{
  "head_dim": 32,
  "norm_eps": 1e-05,
  "init_mimetic": 0.5,
  "lr": 0.00164,
  "lr_mult_up": 0.613,
  "grad_clip": 0.5,
  "final_lr_fraction": 0.0,
  "dataset": "wikipedia_en"
}
MLP neurons of a small language model. Each row is named by its layer, matrix (up: input weights; down: output weights) and neuron, and shows model dimensions 96-191. Each number is 500 + 25 x the weight over its row's rms, rounded and kept within 0 to 999. Numbers have three digits each.
After each neuron's rows, "fires in" lists the words (lower case) most often at its 100 highest values on Wikipedia text that the model never trained on. A number after a token or word is its count.

L8.up3:510552534525450462488505508528486505472519502513458484452527500524484490512484537533535496541509494468511474493460478522496478526521497497530506508508524553557551508486471474516502485539484504489499523498466503477500490474481489519492500492522482513495502490494470513507456504506497491506
L8.down3:518502489447509504541506518488511444473546514509467509467476511518477485506450505461507541502506528438498458512492496520475472501524501478451463508497476562488524515456508536469485530496477483506526538480483504510499492465467498488517484480519523484488487534446475492489504470478497517501
fires in: "in" 31, "to" 12, "from" 9

L8.up233:486501515535544557524486530556464493500500465501430477464458533549557478529502497471534478509467496467482489454508466484499504504521518500501496506490528483510500531478495504474496486523507480484507523505513507514467506525501521511529521503504534497490498501533548519489518510485510508513
L8.down233:497502526559468543488503476507497478498501474503490495514480537468477498537500473487469479495505520485477495489424461519474508517484469555497501542485537497554500496473449506505491483499480547461505518495474468521531469492456473481534492487474489508466540493513504478498533481474527511506
fires in: "an" 91

L8.up553:491531526553493486504535506482471464501495515502512493517496477506500439486514546487496473525468523497446515481512532476562494512458499514488526500512542453502492538532496530494532511518482508522476487501488453478517481474508467516512507515494549522507529522528489510536495544510466462515
L8.down553:469434540492486539499487503446525521485516503547501459511507542529486492522507530469465503524491517479528506508488511478478454530493501519434520517510496515505467512503520523480496466495508487529512482519493488568466464499442528503492519506519511534514498525509515512481461514434502473505
fires in: "has" 38, "have" 18, "had" 15, "or" 4, "with" 4

L3.up683:482487551505479482527478506456515523473444484486478449452459497476547529528478478509518549529468491511509495479485476516522455531518470475496569536525534517506539519530483496524565532492461517501550491484498495475502502477513481522437511511501474470519503535508504486531488481493510504490
L3.down683:450551501539468459464517576523501540471523451480519518533532473484489485476520483534498516496477487495474513533528497493512461502502501562484485501521491497448505502495497474491492481480482522484508515558527516484500504470470478537538500533461535530473539504489498503504536488518497497508
fires in: "at" 40, "from" 7, "round" 7, "since" 4, "on" 4

L5.up541:494487503527480491512481574488484542470529533527498469474495471554523491506522537506523526515503508478461517507475525518509469508487511524528497499503513510501523494468441520491529552560475533473498497496481479517503447473507446509454472495503456484503466510506507495475470495509514494499
L5.down541:505526541556489507504516479536512467454460461518489587476486448469485504474509458464498487486472503448507518486511468505514520496494496483493449465520458481488528471514482505500523511491478536523514513550543514487473490459484526514467471498535563503532499518473520508486521493509489460502
fires in: "none" 22, "age" 11, "from" 10, "live" 5, "april" 5, "lone" 4

L3.up402:479462473525528526534491496498504515531473536511507469523500463518511460488506455464502533502511494502476514499451493508516554503505443528531505529533494527493478484490477506496511496534424480493504503508499533494493450493479491463498514469471514477505497501510480527492502518499539523505
L3.down402:504463471479519473541551537520482474517535505474509541522466515471487519522451515472501491508498512525489514520507502470518496516534525515487519471468522447509482489490518493487466456542499499515466469537488481488502528495503499513532524531487494484481486492445551505505515486498491464531
fires in: "of" 29, "in" 26, "thomas" 9

L5.up782:519541519547495503488484524507492473505505479488488460484536539529513476524474517516525463527482486472465522492442467467535477474526475465507530516538508538455493497503477484485509495513487461463521475555511470516448475517483505504527471488475493503529478553501488539541475500507471491517
L5.down782:487539529526482521484480506453493473493502511520469531511505512458465494481484481510489487492495481501462533491509543486492546525510481500497509461521481498502529491427502481496455518507517544524511519450503512495515509508504480545481479505494551566472466494506486470506544510469508510490
fires in: "of" 41, "for" 9, "to" 8

L6.up858:488527510527505488455488483522454519496510506509476511480481494476517465419523514490517483521458500444500544487480472500468508472523523549514497497474506513537504521536527484483475495482538515445521485505512473470528549522504528517468478503471476499485539507509485525520510512474478492524
L6.down858:498493508464536504459474534545564518533538494526503467490507490494530497493479515486506516481503515467499471496474516490459513529504531552523493487506468565465471483495511496503503475531472500509474520458483514473506486519463537517530503491463517505520486501484483502524488570485508507501
fires in: "with" 27, "demand" 6, "by" 6, "considered" 6, "to" 6, "no" 5

L3.up294:549500532512498518510497501508472509477475497494473485517474476471503502480527536478475547519535488460523507507481520460516476540520492482465571513453524493490532527510467471462525494566501503471514496475462495506462517479474509509450470502483474471495497503518527469497457517504509500482
L3.down294:468521491506482529524522528450522489498491461499502520514510518509492518507499494539499454449504526488451497521519489489432523489504486516536437513501500478505496532514524519547505497461506477477499514488497485490497535522476485477517518523479541523491444488468532511487501471523507538530
fires in: "it" 67, "they" 13, "he" 12

L5.up999:541539494495476530470495507525456491512507514470535501490512508446497524519535509540520459534444461497471505509450509512502486509484462488494478503511593488526480518464470496487476486515471534487524540493521554510527511478496468516498506499502480496494512532505518475522468505509505483492
L5.down999:512471492525496431475485511510498525516475508482477484454512462558540443504492450484506495467511492493480494510510494509459475479488535504488534484496489502498488514508510490495475508515541460466480472505507447486462511507480463468475513479533555497494449500453493487519506482517495513533
fires in: "on" 26, "to" 15, "at" 14, "expression" 4

L5.up383:490512492505543520521466503480494536502503513524486487452498507518540467501513534498532545486475480475501510504480511494489492532494483551481499528488461555529521536519507498487478511480500513494509478522463471517528463470470508511485499510509503475471512477485541529570492525473520506505
L5.down383:543549479514457483489512493487487466491466476510517478512515504482467488511514482490510471476503455494530537486513492470510543442482495476524480497480490501527514474523484522472536447498496482531486541504522523519439552470504457508470495461525492519526544550381493499474502465489480488502
fires in: "into" 38, "became" 23, "began" 7, "become" 6, "started" 5

L5.up596:500527521501480508538506491575475493470480486498497452488496490484456507483505500520508512511492474499516493482534475500520453458476413496526497497523527458510497539474495478471502499463524493527548500520459463498485532483490473504492499492496511489482476507490511466516517478448504502530
L5.down596:495556488502470503443494457477548490491448481516463530535538506505503502475491483499493477522438518504489492515541494492512497474494503500496501509507544473460488484473519504460521464548528478454480511524481525457489482452481539488541487504500485487480489479518457514486483499509513521494
fires in: "to" 88, "t" 6

L6.up730:538500524485481455479493486504467507488478489538456490515537514539494505498461522515530530532479495535511467512499460513499510575500493495503508490516499540511473530528474560522480490490536468526503477474513500461515516539484483477522495510524472481500529491501530541479451550475474507564
L6.down730:489539522535473521481484468474495528467501484505519444508491487485530509521509482501520501468515522451503538462508473482464455512536479500457499465519522501479510484518504459521499495506501530496480460536495477493532496469491459515500457520488493494505512504492481515513526482499514522480
fires in: "2" 19, "0" 17, "1" 10, "4" 5, "piñas" 4

L5.up17:471468472542516522477517471467483532483497525495497435450526486502516510499530462499524498517496517503534490473446478491488513483491520477461506445521490501516547541446520509509528452476474481500512491512484491535454532512534529527496501511502459482482467522510530518501446488492463478501
L5.down17:489492558498506480495487502480505512489510519508535502478469551521507478464507546448480511462546472477483511499499516526515502500523509529478491528536514492491503493536475526533506517507507522513526490530502504467521475494447512515483521521474550504499537492502516497510529505535506507487
fires in: "for" 46, "held" 6, "contains" 4

L3.up885:497514511550490492501488508502467563524496539511482486461516490519533513487515496514483500518513526541453506494486491525505540485495482477536474480481486522545515524520486511490539509511467491542518461541496456484487510494512462523477480520516512503531548496502533543514511438523509503539
L3.down885:487520513448520493499480509533565468472493475481506490533474481516472483480479516491521484477497509474509521478524496495503499478517501491481515495484511485474531459493529492511529510496556518434486508452498518517519487480485535497541480492481500498457457493517488471511511542516497532465
fires in: "album" 18, "code" 10, "information" 7, "children" 7, "cases" 6, "goals" 5

L5.up607:479487502486478512513457494572491490483473507493439482500499487513546453556494500516490470512497549495499505527465506567515503517513492471503531522493499501523531499524528456508549488477521489521502541524522526526513484489506479526501533490443493500501479502508509478510514512531495529482
L5.down607:448490522531538489489465502530482501518495487507526534491545513543460449475452513471558525501522490505485518502532524507481526481512521507505463481505501499472503479518461516509487483479496531476484484486472499486481462481468525495462494501531534523526497478506526489468497495478475465518
fires in: "from" 36, "edwards" 13, "guitar" 4

L3.up680:483440549522496462512514509466448533489508495466458509488480520472490503490468500515511569501488497499502530532504500533507512507521498492498530524515506467531533517497535515525511477539521550488542516508488496445470461530504488550429508507466484492508476507505506499508490486484474453483
L3.down680:484517501492465506489493490508488541491459470516515492504524513551447497513525452519492492511507516483503480513487515523501471498495525566522533462538470564518443477518458502469561493468462504493499531459526526515490493496501499520516478534499513539490492509440487523471479485517516522511
fires in: "on" 46, "in" 14, "down" 4

L6.up423:505495517495497467453492521520491482478490520455468480480461482516522492498517505487523508503463479468527480498486473510512513525565515497481523530491531473484511526529508529521528494547485486511518511513491512471496531538528539527504503541479498513526496523532524477513508478532466482467
L6.down423:500521510462453567519490519519487535478523496529520503499476537474473499489527506521530498525554521488470500481463451496478487511491519488497538476510485465535468485497462490530522503478484497504474510474523534461464466483479500509463520478469515486481482467436487468511487464487545489513
fires in: "in" 27, "for" 23

L5.up392:466506474517494470470528541573482468511486523502476493478484488495495527457496565509482507528505460467500516510513515505501486526505484479469538513499500544535510504502473508488507525524479505461481513525485464506492516494503474527501480511513480498493482509499481491537520507496484485473
L5.down392:464520517475529499483446513490460500473490528488502510477496507516529472515483455486508486492495510493512497534460489486479508516504517542538507509512483495491482465488504521502453515485465533486516545469513520513529472464460507533476493495533504489496489530342478504521495520513486498494
fires in: "on" 66, "as" 15

L5.up352:517473507506480506511484471472502474500481545522501469505506525527511489492472511474490573521488492498487489520512498491512487516479522504487529509475490567530491524495552488525549523486527477459560505547498533538528486513470479495486477504494491527519521500518494535506497487478508517474
L5.down352:473557515516533486527535527538472488489453479483481536486475490531498468483527540482517469522507491493496526489463524500508509473486501478502467478481497485453523537515496524519511500522506571547461482468493497469451523455527521517488512486484535488458488530500527465511502500544500486484
fires in: "of" 46, "by" 12, "at" 10, "rough" 6, "hot" 6

L8.up427:476512511501495487470458495525469509514483490504492470503514529510500499499494503485517490538486494505529566476463491508510429508522494504461466489508499463510495529494497553481530486522484512433516525521527475524466526521478488529509534463489445495471517502506448539534477490412492479541
L8.down427:469522492488490527477454491498483465499491473534463477469474483442488496498507547498519487532491546503487516497500491451472537490475504494507503506482487527494487465525515479476469541519534464506487494500490468500487505513509501510486506493468511534508464475455483503504480508472483487552
fires in: "to" 39, "at" 23

L5.up643:526466538511507534497509543493483529504494482483485502499493450484512517503534531536513525520515498506486537491480523463507539518496514526480561512506492503500506556525496496519539520501551494473539490500458505537524476470511442490489441540532456491487498514511486487508502534508519468466
L5.down643:476518469454472487489507474512495521460528502481491513471500483502490515491502487508497486519516569470496492544507513497548467464511470486493444489492542459509489472499484514511492489474539473506497469474518507487446508507469528491502548477479515507445499494514560513504489480508471518522
fires in: "it" 64

L5.up307:530484515520496540460497506486487507507548486470461484512527469501520538492487529533535484492461499491529498451483497502496524467491496511499536455522524516500517490526509494467531547485503494512475489504493485520492553517522457531503506508510439512517511520521444493504440511492533493532
L5.down307:469537506496490484508497505496516514471461498493496485508548484500509475493524510505507505482508499520467520459503463483503519489479542539507516504481538485499453476501457511465534485547503474482469509495520505540530509504526487486482516576481504475526492500426471524560536508512517505458
fires in: "to" 60, "can" 9, "helped" 6, "must" 6, "by" 4

L8.up989:541488484541487504465489523492529543488497425491464493506480516471469513492533467458448516494467522451536543423519485502520549456515530554528465520468471521489546509487518506497516516481489533493477500518501458458491522521500474538474482505508497491493529490502515486525462498482501499523
L8.down989:465494548497488510446454491525494489482490532546490485484539541480458505472521495496507500458486505490521509531506553469525478504490462467476500510496544458502522529489489485495555506487458541497530519491530520523503499538505475506491487501528479502468514535447513489468464482486531469548
fires in: "have" 36, "had" 36, "has" 18, "s" 5

L6.up514:525505514505460504519465553471539559487409467474495475489518450498509505485491514527495523524499489532515508478491534524505463502509439510481521565466518558518490521547479508507484486483468482528509463498484480534521528513498480511503505463525461506491482529485489516517499533513558484478
L6.down514:503472486462552498515522523518502534503507490509501481484505444472514501515518504497509513471508469526517496483497495476510494519507482506490530501523455514489491493528499487513471487461488457494496508514505560496483469512487503463517536451517519473494515426481468474507489503499539538510
fires in: "as" 78, "became" 11

L6.up617:541448533528483486512490500522488501518524495534472460472506456514549482465533507516493501545485506508467510490473489536501518570535486493483467555503495492503516495544515506496532505533457503500466488507473549485511506494493484502468490474501443496502556489462493487500493487512484519516
L6.down617:503508480507494512525478513478532509490473524516507492499499539471499509515477495497536522482506498487517481494499537484493497498483513431535486499526474477499496507465492460470518463487532516511531492512529474503448533481495475474528517522496515523537534535345493492520490533472497504469
fires in: "the" 27, "by" 22, "million" 9, "married" 6, "finnish" 5, "in" 5

L3.up589:497522522489501511514473508563470514503457445479454491542493517467508509496517512506498499517480499495508525445514461512523486498501479517465531520492503488500505527450501495467492464463496511484530500491492517503462507482507468546486509499481473497503508501502549501537494514493490489490
L3.down589:491551523489487511496476497497494521485525478503454499476536495504468536448503521516495522529470525489448447515512517473528508506473506537458549514518495489461521495474474507449517494490459517510515484471504525491476507498508525426575548478513460515484445509477497442491506529503508499486
fires in: "can" 30, "could" 14, "would" 12, "to" 12, "may" 9, "must" 6